python train.py --num_hidden_layers=12 --hidden_size=384 --num_attention_heads=6 --num_key_value_heads=6 --head_dim=64 --intermediate_size=1536 --vocab_size=32768 --hidden_act="tanh_gelu" --norm="layernorm" --norm_place="pre" --norm_eps=1e-06 --positions="learned" --qk_norm=false --attn_scale=0.125 --bias="all" --tie_word_embeddings=true --parallel_block=false --extras=["capped logits"] --init="uniform" --init_std_qkv=0.0148 --init_std_o=0.0 --init_std_up=0.0148 --init_std_down=0.0 --optimizer="adamw" --learning_rate=0.000743 --beta1=0.9 --beta2=0.95 --weight_decay=0.15 --lr_head=0.00693 --max_grad_norm=1.0 --warmup_steps=406 --schedule="cos" --final_lr_fraction=0.0 --batch_tokens=65536 --max_seq_len=256 --doc_mask=false --train_tokens=555300000 --max_steps=8474 --dataset="wikipedia_en"
MLP neurons of a small language model. Each row is named by its layer, matrix (up: input weights; down: output weights) and neuron, and shows model dimensions 272-367. Each number is 128 + 32 x the weight over its row's rms, rounded and kept within 0 to 255. Numbers have three digits each.
Before each neuron's rows, "fires on" lists the tokens most often at its 100 highest values on Wikipedia text that the model never trained on; "fires before" lists the tokens most often just after its 100 highest values on Wikipedia text that the model never trained on.

fires on: "%", " m", " cm", " mi", "os", " l"
fires before: " |", " |\n", " (", "ado"
L2.up613:107087070133158180094125062096167112117127142137108072094090148126075127128138147094147147071175065129143112152108129192113154120161147167163127137208087119105123115111145133132213116112145163120123230116164127196080175109202156102141066138118141132112071134167149161082143143087102096097
L2.down613:140101181117123128095167189115127160118175113039120140065106112121136113172108167145111101111145131114150126117130175067155135134122144138110102127068120141143115123084146087157082154075065134140113074146115146092119123096146086132111171113153046107189142131124131059182114132154194155140

fires on: "\n", "\n\n", " ("
fires before: "-", "=", "\n", " the"
L2.up1086:146124150147148150104143168071166137158116108111092140119105154101112160054126133161116194097128071152122109110133115104116121126175151132160088122140135050074105116117120117140146162085118137109147133141149061089105125164118106101097172133148166118162146229116141123113112066118157098116
L2.down1086:121127150133108125086140159100153104196142115140090045123154196122193131104150124084086178147106097173125082130119140105142163121095183080091101167145146097140139131112110131188108135134119098120121128116107054140090064169128134135126147173136145098156110170096113100134107101128139121093

fires on: ".", " District", " October", " No", "District"
fires before: " ", " |", " of", "."
L2.up150:154074119154114184116144077102114145119130162206120058091145142091131160067114131131071149124162096189109121200139139144137108136137178128187120117145164144165111121102120159128105108146119156090166126115139159072080158080104087050153231169120143138227152097125100118124130114121081082139
L2.down150:129131182126080141147115138146104069151128141156100120115127184104083177126107114118116235090132150122161110111070119105135169076123121156151116137140165142135157165109150145104143047136123140111114160169085100129085122110080088153138152161106080147091083063150069132168151121144142075110

fires on: " |", ",", " to"
fires before: " ", " |"
L2.up591:127126141095091153178190196122112120192094096137096160136168174138148095104170171133135167116115077107172091118125147155122116126080123109125175149119139152119052109176110136040100126139140024111097135118154098155108125140110087125149116151134069116148117078140100151133179130136210148114
L2.down591:114145110150137087128146111123106154137126138122159155156104071130148124159109160141129216107110182094120100122113080071090123137139103114107133125136107169185216144182164098124114164107140136150128148126107123139158174138146111135092103086189149172096125137096170131099164116120100103164

fires on: " /", " mi"
fires before: " (", " "
L2.up318:164099111138160148119114113154117142173159111147107132134141094147114108089170160140062244140106084086112095042089127167129160145075157131118105120176122111115120116145167083094203150193106106129096190160132120105128183124111135146147185181143179129099120151151176148100174095099134104116
L2.down318:170107124132169131146152120130105083128175121122110166139154141125134185135178147138106191138104117097150163073094157171164166137109188119155231131067120098157095152158131123193129152120161150161117159155159064120122119141166179145176112198149115154062055124114139131183085123061169165120

fires on: "-", " of", " joined", " to", " replaced", " renamed"
fires before: " the", " Gran", " by", " G", " as"
L2.up1404:132173154103102125184145096153109145155158152158116148107159147094139190096079127109079121100074092098095136122116131110138130136105105112151202155161119098092075148096106175129129075133109116091130141107114107172130177112149162128218125173141142104125143168080126127130159097150088150141
L2.down1404:115132131084237121103132084163082125113124137128122120177160106129101106149134118133124120067116142110159116149080165123213060091109106094082096174106075155175129143118151136144124142143170120153106086083089143148112169182126150163087159132143103107149057140132199176133121138134085151143

fires on: " May", " January", " February", " June", " an"
fires before: " "
L7.up861:147146169098093104073177106107136175114136104081102119140117078125115109033153109121148132159087094131114122113099192087116137146060062160155116134142117136147113195090156122081142099102166176117116040171132135159124098156150133184107103118140150146113142107107128105176044122137163189188
L7.down861:080145101138125159094099138152079136159101083162150098105156151115187094091084174166178140114169182111094134169133148088129088123134127082139129147072179076127138133134158146140147147139105151128123079117150170136151085071131130125150131117116140150065050098183165137103161145133160113160

fires on: " ft", "″N", " in", " p", " W", " L"
fires before: " ", ".m", ")", " (", ";", " |"
L2.up220:158153118147131143152143062123126170185143150188139187109087144129141171127155207088115192103126058119123079129136143149070192146147084127085100155150119077110074165138136165141161102177163103136110191137102088162116131134133167108167140104115161180182144129139184208071170101192164089115
L2.down220:098091112147146178152185111131117163100114156158141173169110101087143120143168152120189101145147131038093064085123147142116079139062157126123133159106147139149143110065109122134119127133134195125116104159131157186140143103139176151189075139093147170107156105077136143167158164091098079093

fires on: ";", ",", " the", " and"
fires before: " ", " and", " the", " average"
L2.up893:132172109103177190133082154104118129116143090152100117124119167145170110149118180099196158140105080118134160157139161174088156125041118105193082135086079152125154091147129141006177115122073127105171146139122084171162143166143150098147105108125201132146094142138116180111144144163140130089
L2.down893:110149148111107185113163164121131074149122108171087158123134074129169126132116138183058179142164108118181084164156186156119139157131123176160140156115091121116169154121090110138135213118140090110079055140101169111154095146152034132196113165137049125136158111155154081080143146119186075141

fires on: " ", "-"
fires before: "1", "2", "3", "4"
L2.up531:094135186186093143125166099122205114145121104065151122112077158095066176160156126078174105128171127129093157139125157099143127121158112146163140190136057122114149174140152129077140177151177144094178141088140134133154128058161172091075071072081140116136129159058055112154094108104122199107
L2.down531:123112189112142172185096162101147158102113190138113111095071128104113139119061090107138131180123081163143157149108121126114125082187096134130094137147110123112103136125156141125141089103161164181129122174115133133142194137148146111181204160149094081122086138045162162098091159158130079162

fires on: " October", " December", " June", " September", " st"
fires before: " "
L2.up1184:127131158101166096142097120176175155110171135145147123092089210121147137132146189116115184107101131122118177149070127107141131113119076110073127050166102144171064098091147137106125107074121107099090152117129146140075171145183104114179189148134093124131144186088137101126127109135142089136
L2.down1184:103147035133057116118116144144110126168168155186093137121126103080132142132119133124162163140117145071140108173150119085067143074148065151150111133141135124151108183177107099151078157065138110116140162149161145200137139130152145143156127134141110124146173076143102138102149147114100129168

fires on: "born", " |", ":", "7", "2", "5"
fires before: " ", "0"
L2.up1090:176190168070074137134103119162134148070143106106138154093114126078124126091169195123081181127150151134067108138157130136155116107114161107148151091163113149158103137163148155061112160175136136102160127069157063102134161105135151045104134124125125078158130150120049098130159143054083149128
L2.down1090:153049134107138113077187137102121134113081074134128118106134091145131120126104123134096212151117100152107106118167127155108055091173100136120147164156105165124110131123129125123061136142132126092143193131114104170117048155117108151110116184134159169167213130144133143136131145138086117122

fires on: " ", " He", " FIBA", "Track"
fires before: "2", "1", "3", " Europe", " is", "4"
L2.up425:121136158131123185153174137129241144085089133109077160118114143160104106151154138071140108157152185149140163186118138095128099070116097138130079131104176142098077123171168148101135125130097120122135082121128168125156127077187124094149106060093101089199053133135095130126147141075088176104
L2.down425:135094150124110128123177158050152163155130130135138162095147128120130131109117110142143080137078181147083148141150122084120104125117127091126149146116155110126089124136112125067114135110120158153065132117105113117126103135111248093137088129115128057178113107169105168111177125124104162201

fires on: "\n", ")\n", ";\n", "°W"
fires before: "-", "\n"
L2.up1069:108102145143132161089148130088180131105161117085137132121129151151162130132128141122051152114141150135098114124107114126117176200156156153099082115136150060098101099114139121088190111111129134107081143118117136129063101122143119140115142093177170143165117217131148115135141133079129113150
L2.down1069:055147111148061142168139155179104155103187144090097057129102119121157204130138134100082050115144159131170076139161144064127162175154112136113091161172128135156129117068123117220091121118196147123083176059126120104101088159150118148154134075185102065160079152106117125156092138065135193170

fires on: " /", " |", " to", " Under", " a"
fires before: " ", "-", " ("
L7.up91:167096146182129133102104117147113158101179130165149131123114140126164163147165107061095071126081157205162159109183154112132108163104105127190106094168133086085116096176110193129123155138131132150178100120117132255124131091169169150118082155088087169098090101106152179067180114180122119159
L7.down91:125132120156131086132123142141109105141139112082057118081186108138153103106055107134114116167107111140152180144174087140224110201134137010105143144132143086137157156120149091050178114176138161106101174133070170096145100143105113117146070104202152166136089162114150132105164190119099142124

fires on: " August", " July", " September", " June", " May", "'"
fires before: " ", " On", ",", ".\n\n"
L7.up893:140094129051110150094092136119129089106151135130115189123147098098123121109110102151160095144154120193114154143167118149113164146051137141090132137093129136151133135187113153101172136075157069107090091104131135156104130142093157135139155130124088105176159106215145141116100091141112119131
L7.down893:100136098099166094119156123063135183090099136119099106115168149141139190154070125123092105103150111171152148162164109188182162177182070101109088065140139098066130089132163112147064146132144194168161101062110147121161155175127129135159168158096156099172126150123174121138126161146180108108